Part of a small language model's weights: RMSNorm before each block.
MLP neurons of a small language model. Each row is named by its layer, matrix (down: output weights) and neuron, and shows model dimensions 277-372. Each number is 128 + 32 x the weight over its row's rms, rounded and kept within 0 to 255. Numbers have three digits each. A neuron's up and down rows have the sign that makes its largest values positive.
A block is one neuron, or neurons of one layer that tend to fire together. After each block is what it responds to, as a language model described it from the Wikipedia text at the highest values.

L4.down587:117060126119131090085086155112167100113129090096143130088116087092097136184122137116148161050121154178135137192154075089105093148111171111191158177155112079116136109126130113075143135130129126151145122135098136137118160173102111156142126127159112096126172139132193126121097137161112089130
L4.down676:126146139170136101080107130062139153087117124183139116118154128142147123108111121107111120095131136109222095132138101157042152100117140119094156157120137150105132128132071142067196172149175136124114106130132163123110065081074124178125129129114081107137124107092113123167106050149114150151
L4.down809:175172144184138087116178170154148130132131120068114119138101118130150117118155137130083091071063147170111192087165102079178141148163160052103119076162154161133083087079126129117178128109116176118156138045187146116144151082158084122142115134095166112141121148100111151167147096172176194173
L4.down828:144154125194071147095093171140146084123120129139143161149099092168094160180129148160159099069134096174143091156118158179082146118138122091085092073087188118134132082104102088126168152194119106094097155120149129122156076176093128094114147148092111117097102120163082143194138132130066128087
Responds to: Counts and quantity numbers. Numerals or number words giving a count or measure before a noun or unit, such as 18 ECAC titles, 155 km, seven outlaws; also table cells.

L5.down447:149149107103098101153166157131144173108096168129120150136102075127129071143149109137081136136100123142108042155119102126093154117117085111168109136145168107138113141141136153144129179141136137098098105110157121099136158138128119157109118174155132173151104105126100137196082098059118137123
L5.down1036:082068201107136141126113141105123105091139083135112158201143084149138107118147155187106140125125160129092109089163140110133110138095110076108120068161091058129179097108129130126137159118114105165129144109084146106111136119124096134135117072172078058141141115138183158124141132147157099099
Responds to: Section and caption breaks. Line breaks closing a heading or a leftover image caption before body text, plus empty table-cell spaces after a pipe, e.g. ==Early life== or Eye with allergic conjunctivitis.

L4.down63:119121164108138142090160120085201088171136146118096164132145108122116052111124169104106130115075141200158156109112093127131085182097163154095158143119133137108119114108127134136120174115125165092131077117193060127136167131109178163158176129140084137130112130143124138098153101143138194072
L4.down127:134143129115103128144127109091067096117093172164128116146109134136121113181123178131151189115103143149089158130176117163153082129151081085110153132157126151113136128163170166124177143108121150107136120130135109096135123124125110134106166120159122101141118092095119111119134142116173116078
L4.down994:107097118105152103138123108129133121167157136131071138096168155076151091122131114167125152077133034133160098135111192165109130113108162142112126150117093160142151081158081087125148128151111051106085170107139116089173142125111070134136151070118052067155150120101132105150116164101175129175
L4.down1240:172142107134075162085108169191130111167126142154154159123129095181170096102129135116124135064111108084142160090127118151127158110122129155096136119152144137178124053111096135153127164201152067133137118129141160101115138150172130129100117115096107084101093176156148094102076181096111140162
Responds to: Relational word before object. The preposition or verb ending that links a verb, adjective or noun to its object, as in contrary to, disagreed with, renounced.

L4.down177:161123121112140110123120141157105176159106182120115115127154130162075101092176120154148123087105159135142147139098101085106095105122111134147180037086094172165147050187165113110099127131093121134134152118146134109167103128118109108094127111134134107167109104155044105155113128154159110135
L4.down224:127169088105074101121163131161137115105120078124151109133132056128084073133163169139100147077157101151108136113178090095131095126098070057134168198156114113160203083136109094115153105142153121116160063118148156150161095175094141170093102124173075105095131113150083136113150161165173159082
L4.down490:078121098137157115093113109112124148104118115144138136085136144098115113144122117127088144100119120057073147144150112118115167143165111076131121077123114191103177137136117223087147170124185136160162183091142061093146128111166104115101124124107124173129141206135045141119185171155150139162
L4.down552:139121100065174136075126105152109094151131135132104162130110113103154114134177076142115123076128125171133096137112129101100147123092126150091139097175085157181177175139122138092144173105145088084120086124077176132150103095078145124136082142091107135157120141122112083154096101119146098084
Responds to: Table header cell separators. Pipe separators and blank cells in Wikipedia markdown tables, mostly in header rows after names like Location, Title, Team, before the next column.

L5.down64:097111145072168113119085101122124094097165087093119165137088152136164140166178093127129124125127098145137140163143155148123179116142082169098155150132125132149109061123179138114109164110124162160121114066119128101070154117095134166108108181188127159115084134103169097130114107136115151140
L5.down753:158144190146160114040119100135150115150094143158103082134092123131171135175124181128115055157143135133158187079154127163140114065103149169151140076152118176140139083219109174139093110159076154142109088145099132186143141143149044125102180122095142166090156160100130116116143060151107118111
Responds to: Word-initial prefix pieces. First fragment of a longer word or hyphenated compound, mostly prefixes like super, inter, non: superficial, interwar, two-member, non-profit.

L8.down79:162191150101126109171159103148118173110045073138159090108125027123144124138150131110100189093073068141088117155120169152145120151219083144104111125108114182109056114169110155136182068143132134130130159170080100150067156165127106110076123111117205094126125165115144151081138086138127089138
L8.down340:105138111118136111133140147132174121081098063140133109133068123107117155104097147174185087153151139129095098128078116139181132125152147134167194150133201222164141207053115086089081068122134187122098144191099123115105154107104108147145141133094154169159131124106136124113085173132183163060
L8.down488:132122172126078116084121100135104148079103092137200132153127094133117138103183133095151172101110124136138121101135127168121105072103180075127151184079123087131124095155143119113113116146126135144113079177095123142141146105075131070152200113064204123150168163117153165124081094107132176163
L8.down757:122107102107149095102133128086169167103175109147165102215154170087098175140171089080127114131136130123127124113156131156140129135161121165093137117136055122138077132110105119035168156109111089185161144143073122103126135134142158086165165130124091167151134103125162160139144155088178132148
L8.down769:093088158066156073103142176162158148158191107140103122154136121128102135102099105151166126127107169138153126106159142120073171075167110112134095144085133128070139130111127107125160130115128134058132139135135132080104173146110064191127158162112127165146143110149068096128085113109131142099
L8.down891:162111096130118078104073130146119119147130147154124085113106126084126128135166105116131119158112106154171107154071119166120162178068150107045182116171067115152164104109141150142188125097101150164154117112167050070100127154056130091123102154114169164154186164082100095039123141120114150146
L8.down900:117146182135123114115133177095132183090107206125088200156120144166127111168191189089186171106125140135132108110150203101164160150138141166119156107136103159102120154102115181128137085158093123106135150106092122128136160122153088113148198190119155095150107143120073100168163143151100104184
L8.down941:126120109163135109203145083120148151072125124110133113117104161165137090106123128099127122086088122132128128130128126105144151166075132123161099117087168154191130140143164125135089191152095159118081107135086126092171077228128079122133153129068097124139159144133124128098099124160142130103
Responds to: Compound-word joiners. Hyphens and prefixes that begin compound words, such as inter-Arab, cross-coupling, full-time and multiplayer/multibeam, plus pipe separators between table column headers like W | D.

L5.down402:135171084154098124113123179106138114125122090129064187124114158095106099129118134123138129134137144179168137161191145066168124115098062176094100118120114090075130149123155195111114126113138114079095148150145118151167180123087099147112142152047140170127113143138122109152138062147148161166
L5.down474:090163126206156122116122104088092114160118123173216188130115124152159111165165120095110102138155119121162085184159187120167185110157091175111152143118132112114198076095083145186141120153119187131139129175074071119152164109120135085167176190110136147131179115181115034120123116061146044150
Responds to: Predicate start after subject. The verb right after a long subject naming a critic or publication in reviews (gave, called, rated); also commas ending introductory phrases and table pipes.

L8.down125:093162161156151121143169169140151109108146152206138141114060128175130066076139165118138134129189169097115174126140101150140106124176125114084181165071096131141136128129100178163136180124066093113143137188165130136083161155122077143112120152126190137179152170097083112135152112140062122146
L8.down178:141101130158111119128133104103147169096072102131139106101135067117129119077137168134121110073133088144169106151117123141067165128114136149115095137133083111132128094135112132121184129140091122117143095136151089126100113143162086118094177071115165154126127094165087144165196124171150110121
L8.down405:115078165159115163165140114190174124091125104127137193188180107155109145111127139173145135122142162104177140136102079122155106138110091087167150081154128137171123143159094114117137149119083118056150112104134146124151169108170099153091098103100118092153119161166107163116143117159204156133
L8.down497:128178135087125064127167144144133125107076118138122172093138152103075140172173162142157146146142139117094201153179093063155124148138172104085144111133110146144131057255120115167112187139101097158164132168120103103113111096105162103133153151139113080143154103165099174142118155165117120122
L8.down587:202145153152192154178146079136101121084114133143106159135151092141064147145189105155092128092110149107128161139154206119138190172152094143115090142162082117082093130120119085143127135161128134172139120117142112103138116126145102111083114076148171135096116088193156169094139119114131104136
L8.down677:119075085164155164133163106168164105163145113133061063132157195149110114091125129171145140118162140134133125107100092102120174056148141086132126109114145135170092150114142122157062148129103135127076119162102136122136141129142132138100177165159161108171063141103066074156117096089138119106
L8.down981:151076128189110102117128122087130168163157103092154144155116117150109106079086153095100110113142132083082186145096082080078135173183088079147154181142132103167099109121168199085132157140075107188136154125173089085102167143141115106096149082099168111173149155089129128140081143141083120050
L8.down1044:125096065133156113098161148136162099136125103131130154070095096088188117109077126147074149134127111107100146175111164119189105132127127099132131105168121097104131189114087115141138117165137123132072145144157144082124109080074159119117112082132118076087198091079142107141080109086133144097
Responds to: Year-prefix digits. The leading three-digit chunk of a year (198, 201, 202, 199) in birth dates, table rows, citations and date ranges, with occasional stray hyphens and other tokens.

L8.down221:077081130173115185054088178143121136131095141115138123110104069098092121151063113118125164166105129161162176117144154164126160120154075155070140148161134087127095135101077120141152151158128174148167116098086152135120137088082135139139113184051130079120113156126154078104148186172140164155
L8.down284:083093130098146202082077142149153109144166082099136096120076058129145091117098097109085126142149187178156201105120114069101124122138122163088149116078160049096108118122114136121139114171103124114140108158108138154168111166167093089136125148096119118114131152129139149134158087128090099139
L8.down310:147122086129124114098138190136133179087176136120141069116130096126122150090092124097207165161097096163102163127091052112074123131156144144088113085106086087093133097122161103126135085127169149153103161155140096116072184153162141164134080137161124114111128167143153071178066156124137114166
L8.down515:121164171113087133146158134154103145107143177139062156180124141180162142146111177105102153102180160138146154109171092161128161146113123132149131096151079114151192122084101087131156123098112077206162065113101158142059147136171148118127169214113135125076138142160096160113153144115153011097
L8.down554:095164086098137152102145105159105106182146162137161121122198049082171084119113127140107133160201088068192148138187148170101099096109141137110152178149160104152114118113149100139139120158147119181091131119111121126142085123158141153117162158111074057167140094135121169177152154151121094080
L8.down716:157146111079075079102114151148162131093148084078148119073137100046160146173185092186172172114150108100190102178112123176145083124117159032147077175111162181069140071120155110126070141123163107144139166113131137167123149119128099153156119083099151042078089113138145118142152069138116132122
L8.down907:187158124190089124057122123129134120149178119135125116124128140107100153145116155117096102137145109130130167169128141127118139127070116096096097122147117123099069132162152130124039054140139094127099142133097189164076159096162150145158120162138185089115221159118151091099140150141134168153
L8.down1020:136095120097087119104117117175170127103121158154095144166087078101082136109057106170146120182167112102139117138104109077193188107136101104126147164134188112130063106131126110198136162129160110114126157144101120124073178163119131112136100177155131094130120101158113099092112169143115156150
Responds to: Counts and quantity numbers. Numbers that state a count or quantity before a unit, month or table cell, such as 5 N. Front St., 2 August, four years.

L4.down754:123081142127163173135154085176106131106104141161095164132126140106151074156118148152128147135078152170140162074129123091137115134128159167148147144111118131129128169104069163083144126152143164161092133168104168115156121169168130068107118119098047149201115119093085128076103124177176117171
L4.down816:113100179114139139074152105155192105193145120154134144124165111099154057152131159108090113110172147165092101130144147070103083192124127099098067162166093126059125106128134088114136176173091086161142163124123062133128107048115082090122086092121131121118148154077174130144150144161169105120
L4.down1080:165100127158079091145097157112116100177147151113156107118208164156100111106140166107171110101135162159134123148076091148117128097157144169075146147109082167105120121134158114176102138103131138171151165143158097121162165179123192090098140132150113114109124123128198171139114132106129118097
L4.down1269:169160114111125093099116139141136128112104137123057141206173103085065108150160109123093156162147103152096101085147122122163131136135096107103101129110150108140112103121138120157152130137093141138141158066131132152188160090075107109154108103128148066070063120138110122108090091106109150133
Responds to: Word-initial prefix fragments. First sub-word piece of a longer word, most often the prefix "in" as in in|effective, in|tracellular, in|fants; also dub|ious, frac|tured, le|ukemia.

L8.down0:109161119102152103166142146100142127155107127172082091185119131175142097145143135147173190124123099104115137122112118104144045103132185120114090125131126104181047136108112118118076138073113115134127131177127090102119202072115134082178141154137049119186135191089115096129106148160145112169
L8.down6:179132177078151167199101167090137098080135095116134145139084121129170124147093112083123103115160125134186143139129172104133156108196036106166036144111156161164188120145168150068070075129094137112077119133083092095155151147134045097095167107125144134151119087173104080054182197149124161136
L8.down26:118095134107130088123119152133143144109207125116103154157082153105142149135119120176102161174157085128117082138131166084133105122100147092176096134089097135103080098167130153113111142103135169159131105135154078143123168117119181068107067179135105169171134094101172118119129082130186078157
L8.down298:169115176067085071134242129121166103134093097131128166105179160135184105110137174117149095161173056177164099192082087122104149140110139133080133119090179058157134149143091190162145140140098120159090154115089095212113204145149119146155094092092155112092116099120066111103115121112096104140
L8.down408:171095126131156159136096140180167131165134135116116118108136091165139144117076095142129185127114147119085101127030180107154158121134095122092125187116116143133149123122102073186151078166171113107134141178164061130131145100064121160097073086191126079157130088175144089191117144050098151126
L8.down441:088134182109167147080154045137142172108127092092179136123064108180159139133136166094088113123159137159120146113064183134100056092167109114119163121097101080122218082156156151119110126167062113178184124141143126160118149133156055113151106141095146092173143149122146098152114135155071066150
L8.down988:119075147085117118097113158125192152104191133111131183125155139205155103103146097114088106137132137109097115114145151153076150128180150168118119181128078119124184152149068084105120185150128115087180118156127080169173196136098129143194199155146053090127139181155129129153120106066116084081
L8.down1059:082087099143210091070204096098127166112127088150108116074174125126139168169106150147157168167143134126112129153103123164110176198105078108060125054169093100120102139138130135152110149116112114100122114107128179110135113129142146085154092178119139200188142120114157162151186105117107076130
Responds to: Reporting and attribution verbs. Verbs that attribute a statement or view to a source right before its content, such as noted, states, admitted, praising, alleged, and also According in "According to".